python train.py --n_layer=15 --d_model=512 --n_kv_head=4 --bias="all" --tie_embeddings=true --init_std_o=0.0232 --optimizer="muon_variant" --lr_mult_down=1.5 --lr_head=0.00717 --final_lr_fraction=0.0 --seq_len=1024 --z_loss=1e-05
MLP neurons of a small language model. Each row is named by its layer, matrix (gate and up: input weights; down: output weights) and neuron, and shows model dimensions 96-351. Each number is 500 + 50 x the weight over its row's rms, rounded and kept within 0 to 999. Numbers have three digits each. A neuron's up and down rows have the sign that makes its largest values positive.
After each neuron's rows, "fires on" lists the tokens most often at its 100 highest values on Wikipedia text that the model never trained on; "raises" lists the tokens whose logits its output raises most directly, leaving later layers aside.

L3.gate497:583455490542532533496526486502554548520503491445485484443487552481477415469503542387515535454436566499593486502421581583536509397497496567507451476405512462480510450463486412487503516523631503461457484593621468491431522467465418462514487546528545519517512482432528533427582444476495444572524512570471491515501572424548624497586559473521517494553500474579494553503493449467523481423436478476466448555457551438572519510510559488526534482463503507469505516487507526478559564447454504489495457522489491517529465513447404534461571533524479519495532578437451504435513519461459475555490496561463495412568486472384545473487503513493526391474470439568435492475555457520546553512419514413531468485646506481447526560493397497482532466445531493368543485414548565542521553385416462
L3.up497:467519535518494522511529577539466511563449513471415399498618523525504536534507541547509493579493460517605481543469567441580473463481556553586516538406524507572434524392444434533534501514455536480481505532512544443467548385555503516564470488611491571617671465486517466454560537638442552477573568362513527565449468514520471482557536506572393429459551552581504434568426514419451495537501467441499527498442545501513472442432527442478518452470529403425421513523562522503496396426540464502430489472495491623528556565506593574491499476527547463515534483568465479472615469539477444508477500583528487483476478475538466492504504462531445536515475501515536480448479452433524537511444573498448526415451521459492369459627466526475435473508508539460468447442551532549496504510522504
L3.down497:566418587542516532591454481575541552505473448528503542511478538445499393604458586538582533498486529467595457480441577457468475446565513628449495546446422452442504483484537462536485503460560443549493559488558519575520612553526576527458543509494478445511464522537438506512490477487502446519517489503495479578521533473529543461413587462460490555483580451526562482394501422469473493501528612494538468523583398485452538557481578450513537448410494469455446577576502580460509558507483474513497486484577460462536487482474542490568528532558487516495529546509455546476580527494463404465478478526422477367560417491478509483606498391500531446551518533475451450448424484571541459466562493491466474497521527491488559500534452530448518460495549519574525417535514440463545538503503528
fires on: "im", "ais", " Tim"
raises: "ps", "my", "en", "ber", "med"

L11.gate952:497469471548596427379433503655537476502501410492436465642619549534521492446533480522523651451515622475424491511438536448456534518408468505463531476527541591483536507489435388488447503461430476530457528490476490510459533558482460484484570488509499451508467477437479475546501526507445601536569489498417480472622528502478493477548592577511443495535506545487501518503414585530487558534521497519462515512568461426637510487600476521481539536467503544478418395439517471494470508540491461413590472523549550533509530457397493530445521512482503503482531506584529524458457529453523494534435447407493494417493505485464550543483555531491470440524551532538447463606571503529478411458451493472531504427474430476514512504596459506499465523479477505525435459530539638486520555483514506
L11.up952:580554439460479434607452531483466411502490498461408528485563529443486485475498513521456522368477593464446560476492544442506566507489341499500520514531536462461497445492481569475459454551547526440420536516506529443494513556463515479403498475595505474428601494480431561458446482521551514509555539484456606555543410447527570578570472529527622495615549488561452466503518492554595492480475515540529425663463552465533504440537522359550523572488522407491465543481548526484540516516412491526433517498584527474522467461475545498403600385516467494493453535555545523461638580499529479532499518473461564487409482453523536457422586397531379534489616458456490498503508582510492464530521468408485444550543464500495517538519444593502460468583487481507585562519433483536482608515516525
L11.down952:548528418502506505407504499484451495489515393485486492470507568519519520508434485616502511508607648507628486500477572534500495456517427457494562433565476461412478468479505451597459403419439524494546492501428477421471574500503493504474461612569420479487512501486457573402549430453478510508593439437440437556532455580628586532520528473389451459510515558596578537484485511405559499538509557455443462533506573447455500511537506576521561548419447495523565503582478524495534601496564400467539562485471586559537502483513506534477533541523447517461524459495461505473476566582495490532482590456524487455523612494484493460542483484439356494530444490502532481556538511569508566465491489396456509529512462501395443585523451504400438552553560582547425464552493548580453569542442568
fires on: " | S", " S", ", S", "- S", " and S", ", s"
raises: "med", "ms", "light", "ming", "now"

L11.gate1189:552501493561427492528431541555461520481502499430527429563448557539498489493506440491510577562625542510571587478476475470525496456496491463428497517549518488498448551464477466546470446458487408519458531549435530409476540593410557552503532527530571565510487457639481554494515589578531490570567462507625494481461525519536474423452530452507483519510545419491482442472513503459516444514543542566478446501439521440478442438467462555451488556450480503452442467548578526535455515438530528474577530509486475544529555439435528557516556459493475408472495531443468477501581539535515506528466513499494514462539448482556500580491500542557485446482476563494422547574407602539516517546512343458552505603471527545439460609591440631474538518481389525513452507439439595378529576486402395
L11.up1189:491555516527416361481492456551512438478495499551430558528494566552560593570650408410574531463536458440514511534495542542490501611520435506471628447491449497538451543604582540414512543549513463474538630436575416467497539621459553483440473453513592509492503522551471480456503530470549540468487442491508445417417637570550502525543423453447454438530538451485598476430511464502495472565474549505546535559503496394530541535510391482558513521407456500580472482501464461631502406570467584456463494486574557508569427524484531570457566443488576444565456465512494511534483606552471474480512500505459512434535516557556539431562486479459515438548457537534527554581527535537454518527491462507504530533529535502485548525572469534517554622474414481584449496432429497509516543489523460
L11.down1189:601481560491534481511506515426598470497443475504458427528564520562487456486515435533445515459438512523526555437386543475519518558502494504525487456384517608472501574374577573523521514525525469550513402473484481465441536475461593543512523558562431491573480521447428548449507473462557576533486503503574421482492461575416410529509540480450418434522471513482524495526464526479500452479586564465473573582589495485497469556531537528543483467497606557522446483426527498528493498456500504464550499462371582589522502453591613513539574488475551446613472485511397496471568439545484458480393516416612577443524509444571468497523516485567386519524543526488535452429510513516457479383496418491454425531548515492458456532495478525419531594498463559387485520537413497504530524468535520
fires on: " S", " | S", ", S", " in S", " in P", " P"
raises: "z", "zy", "v", "vet", "der"

L9.gate1260:515468418446469499568566513544533497495455487511438465457484584465549563599411483514397460591473439500535595567488466423509544447540515477578509441564593570609576449464523556560449492456503523515506558538476543517591496514473453547508451442521496549526440424470455487535463572481462553500371496478455530495477565381475498417542542490473455445540426529498468382476513515459430513528527459497533454503438577529481488570564521484576468512524602545427509519552491563385476524627557515484457550537507489522431491437438508449615517467483443555496480444553481514477483480436499488558535554442544557436532522412555438444477493509457631431465614474457546510517536570515478494458519521390474512499569569562458407484590499516486492612445457506527399550502409526507534534511557533
L9.up1260:542561552546463600498484445454497539509505495577488445468566503490526523486414443491484485412462386536449564523442514444475512507444499439503517556483524510627547550508351471474529499557536533586561533507569490463533518474517464579482507461427454373560507558483505557472539576467463569524435498519466514528514535590551505529534501479472501576605470617547496459493406525503438492523506493500454358552445521574490475541516477472603507506542451364573540523501536471534470512405471491465522575481483572456510448447569439507465509542471573547394471575505458576525515450488470569550496535532445489562447523416531488484501448469437511604558571618480493437439460583423521647466528452432523501466625567510641467525502529510537442528476514513463564456489491501507521467526513543
L9.down1260:436449495468519560516499411503544539448530533540458573486509525502435566612528432490486538460523510476500571588518511548535405400497483438526524582530475534579486502571435526488507650421505528448397548439485586549467423478632522505475500510575443531479441490495493502527546552460419537495557466526572511613507611491588497482501532489473447453545530492445514519548515452462526472529494450433606486594426492533514539564537491386456556590437510477425555505541494545481549507478506468567533532481451461477428501409451563451482559558457551524541471470521462489457489577608501463471465488454495463516508490529578599500482526517608398525470545454464486511465499472508579531451516506484434543436522486475398520541532432449418474458473544508564570585412473357553513492541456563
fires on: " to", " through", " with", ", to", ", after", " for"
raises: " which the", " which", " which he", " whom", " why"

L9.gate134:440541482529533497451477473448589497416440477528382513464452487546474591614506454598440500475547502473468381525460504428536547455505470459536432615465420525459502518463485521464398499456506546448365516468521517476511525525585583514525541530476550470488398449482523482522521450437502526540528472589473574579471489474478461495556629384531502540488490499422456463577479498456483505525428475590624430543452526408530476452563535586563479518470571504427509481524530513550446499496489503450514431487401599498517571537553527532464458537527412527478474466473486500435550495488528502402461499524460417496582556506380510538494493445567480615539429366534550480610461588550507537499492528505507399527499455496530530491475479460541492465431423493519540591477515496584476512517443530
L9.up134:521491542502509567469457545484508442472465533481408509493468532477539474416616475522527520563427557511562483443501442512460517431488427550566453532515560510534494495475451538495418516462578494609524549441511471489529556376488461529501607456498502555428347533460479473544518503502495490491492498502551433474545467534522458544525546476474517490498475442475510434525446496429498554484497494574456438555514543449602527500517537417575504453517492538537509498451497568538533524469408452443364474484468456482593530542505488464425590527530423625527497551466493419501498423572426512466501486420557567433554493526523582471465507415500479455500493428513385463604487484446454497535647492531521503543534503495470583471434503518451506543422575556480522525452482547547459503485387447
L9.down134:454570519506453518430516437557527525476534389537484529485409605531500558411392529546601516518515465494538573502466519489585503534543453504481553498453544478524532488569503352548482564480566573488514551408523494487481565490425444566570487599405508556521415474540516461540499492448503428651528563566565422519479463380573502549550532441395540436483465533458433438556512511524467552489476473576612498502464507522485530527533506576517485512479541403578467510519536576516526520465518498490597468531391450417524551493576480473485498543497604470467544521576524464451552508518307551571541516515554522567548506488430453568495471503369507430600554475556427487440511549443486500522471618529511480459528441468535499611456493480533556473478455469517550546473364554568517481415472544
fires on: " a", "A", " (A", " | A", ", A", "===A"
raises: "thletics", "wards", "ux", "ctions", "erial"

L5.gate5:506359492547583517466494469475445468500553456464495427516469523545456500478541477500552518559494504451490486470451443492434433483444484500577567464495435504545521440638445428461576405506505473504572484543475524536478488430536570507519580482489543549504544517422539547491573379520465535490474569525559520541526466528512539468456545558497485545481471558590503488457443446554467533418515450458464463540507601557508458510391494420415503520547516538457416607442469504564447394484570452504493499627481452445573442560512531599514513544456418571420493551521503457469577514460559477561454498500578542526477501546574468497570557456456479516556563506489414515612479465444505539422465500499514555461428515534481567450554501499510520514546522456519482483474521449473557491587462501
L5.up5:507566599465509582486466428521518512555493547485549443514472552539530467458507530442517521460467574457546535605390486500564463427489519497575513535543452445546449488502509444544567461534490440548486443504416481475442497516506527505475505546499511422530432492492565597527466381579571395502482492551530482524509406457481526481519430501482412528402497594502597404510521457525465461482513400462407497533489486532507445462525534480632450442533572486459497542423542586447452527557501490503497517578424490486480483495512505512550573510417395439497508439407505489506558449533505530417524520500489508502461523554573532533576528569441506554533497478550491511574509465481496477538416489493536402504529585458534508501547538513486481531570531527475493480472422529508485603481426515
L5.down5:630494604544581467465572559524436520449601482494546472537518535517488448570568498516511512530509491515472530587461478498516438472562535477506525475407472448562544523523450513537418504479502481521551561489421483533512534485492513448402561468480443449421401439511561482539555422532436543500640471505643521437458399457523631436513539510537473471537516537518487511474460528436512491391589461455501477468519495554520602515443538491410445402573629448507499470500495504569382511389472389477512476493481413425601448506441561487582512603498482515453561503526502464471479501479556410556492413416436472505494523474548526484457565426483462519488502553512396466564476527496574572454560525480574509468549474566469562452483508506535550513567554436499458487484544473507577575553489532
fires on: "3", "ach", "23", "ay", "aj"
raises: "rd", "rd place, bronze", "pen", "ff", "sey"

L5.gate173:546434507639455477467453537549491542521469461588583465493496402484535398595575515502533471522451523502532481487548577523542444423517520462475415461558565474550453499500512503488493436542511512569396480445491542479513426582505457414537472569481451527489468459614446484522475495469548444487435538532567473508592505483528457537495615491479466510393523574442478435570473427457521544514368460545496487468545548529594501469565477465542420527500520508385554485514472478483457494478498441551557517451467544355528545518449417490518497428513455471494487454469545443583508610490555475454544514489432500452475514448531505504408484467568466508498589529514587488455446508567466514474512550530558561437424456521536597515526478516415479538442440467493521494466500502496491409477438579
L5.up173:508438586569494544482562519489428560454506534520586518368513407450461490423527487518474543466460436564542548559480586491463427519489598535457495463447492526474504539436566466452575487559458504562452507494464516538467519494529670509454511561470555527507571478483567564470515544376423511458577506465508492514527486515445492542514440509541589551396519583531419498551483523433559388476607555596491531480516591484488475506551441532510495564463476448436420453509492515613509540500506511516531496439454537578504594549543477452522450545364468538474525530499444579532495460519585575497488385452451464560406474461480550470401477562534488636535542539463489538414471540499482580464602492480521472532476466515573534480465536594413501457496537519464501475509466453454496483487479466
L5.down173:575418460558523522536552422433458533461513473545485454446451445464501442511537486492497498655481436637475478430436524379490488451557567446497479455538552451592495599478542547499389513487493592497510437432407442483463432537467497482534484536453553464630491493397507621453576557483532430429450562529535428479496474483539496562469572508504536562379514541471511487551451520473549585455427498466481417482417587483446495522550505513534529475452448478507494473442483435489410464424466485517507532505505405499463473426534555423595533471443452508467543480588463584527431568479582456424461485495447556475563433446431546444491529594545443587483602542471450487444455532548457479520529495442517504521505447534476580482466529487507498578491384527480459432460593500556490459484437477
fires on: "or"
raises: "get", "gy", "pe", "ges", "z"

L11.gate758:479472542358431571565481484542441574436558498462517606436475445500531441505590471518506541435514489512535525542584503486457533529499475556582473439470516534486429469588490480484489518457555560542453472546507500460391487466470478524474445499574517519523395509504442453535523539519528520538574546565544539431514439550482464511549495484563554416483501467505466459545505509438571500423499509526503548514486591489606557432432506503549467568467489489569537534494477545391427519408526382373535462481467622537490512512420456515503575555456566410539542487491431475526641511500420540479556483479531488475523463444454533559494494522534477571469469468545495535453528548493553420498482564444521483480480494515540526519419428506441525501523500429443538445521545436500487546404436430
L11.up758:563449468367586522480504533529437467445424459493524485411517475531449481463516618438517508519529560430510500534553490486487559544475533536542487616492558493464513410439541474467460460465491436465493493523468511510511536388451505525432438557493430471532407479514540553520557516566570496467482402455599443538451451562503571557518463551449517514490499446528530418559453473432540542489510488578473424489490452567489435459565479471474498508571519440511510537497418496537514506508560488494509449478452430552482554473518530540442537513560540440587462435567544465517458582497488503451444486513489534549469504534559507547470474340543463536591508511459582633495472572489443525465468505496528531515501587460517569475448507558496571509516486446476472541560487467590537467442396542
L11.down758:482491523517367419574578524559492456405403456396509550508588543451579428391569410510530518426527526596526512549558490473486503424552609482517519521475479445500504481505433463496458585486520555595503586497367459602454486418518492463488488542583617572460439513436462537544400524530603553562513619530467472480552487465434512511552516620575390406475531512545551633470489534515561502483494476446509508490508574480497475502474464391524495424466419521504469567474484514557433460503434424500431494544526523539493450502514492486518511488517424440573514516508554508547479448539479523452557528581613496562604617441474505491472499492506517539456519461519516549576504492453519562500467487549477548491484486486535527474496557541451499490600494492503530545466487463524410481510283437
fires on: "ac", " Pro", "re", "-re", " pro", "-pro"
raises: "lett", "ts.", "ters.", "tt", "ters"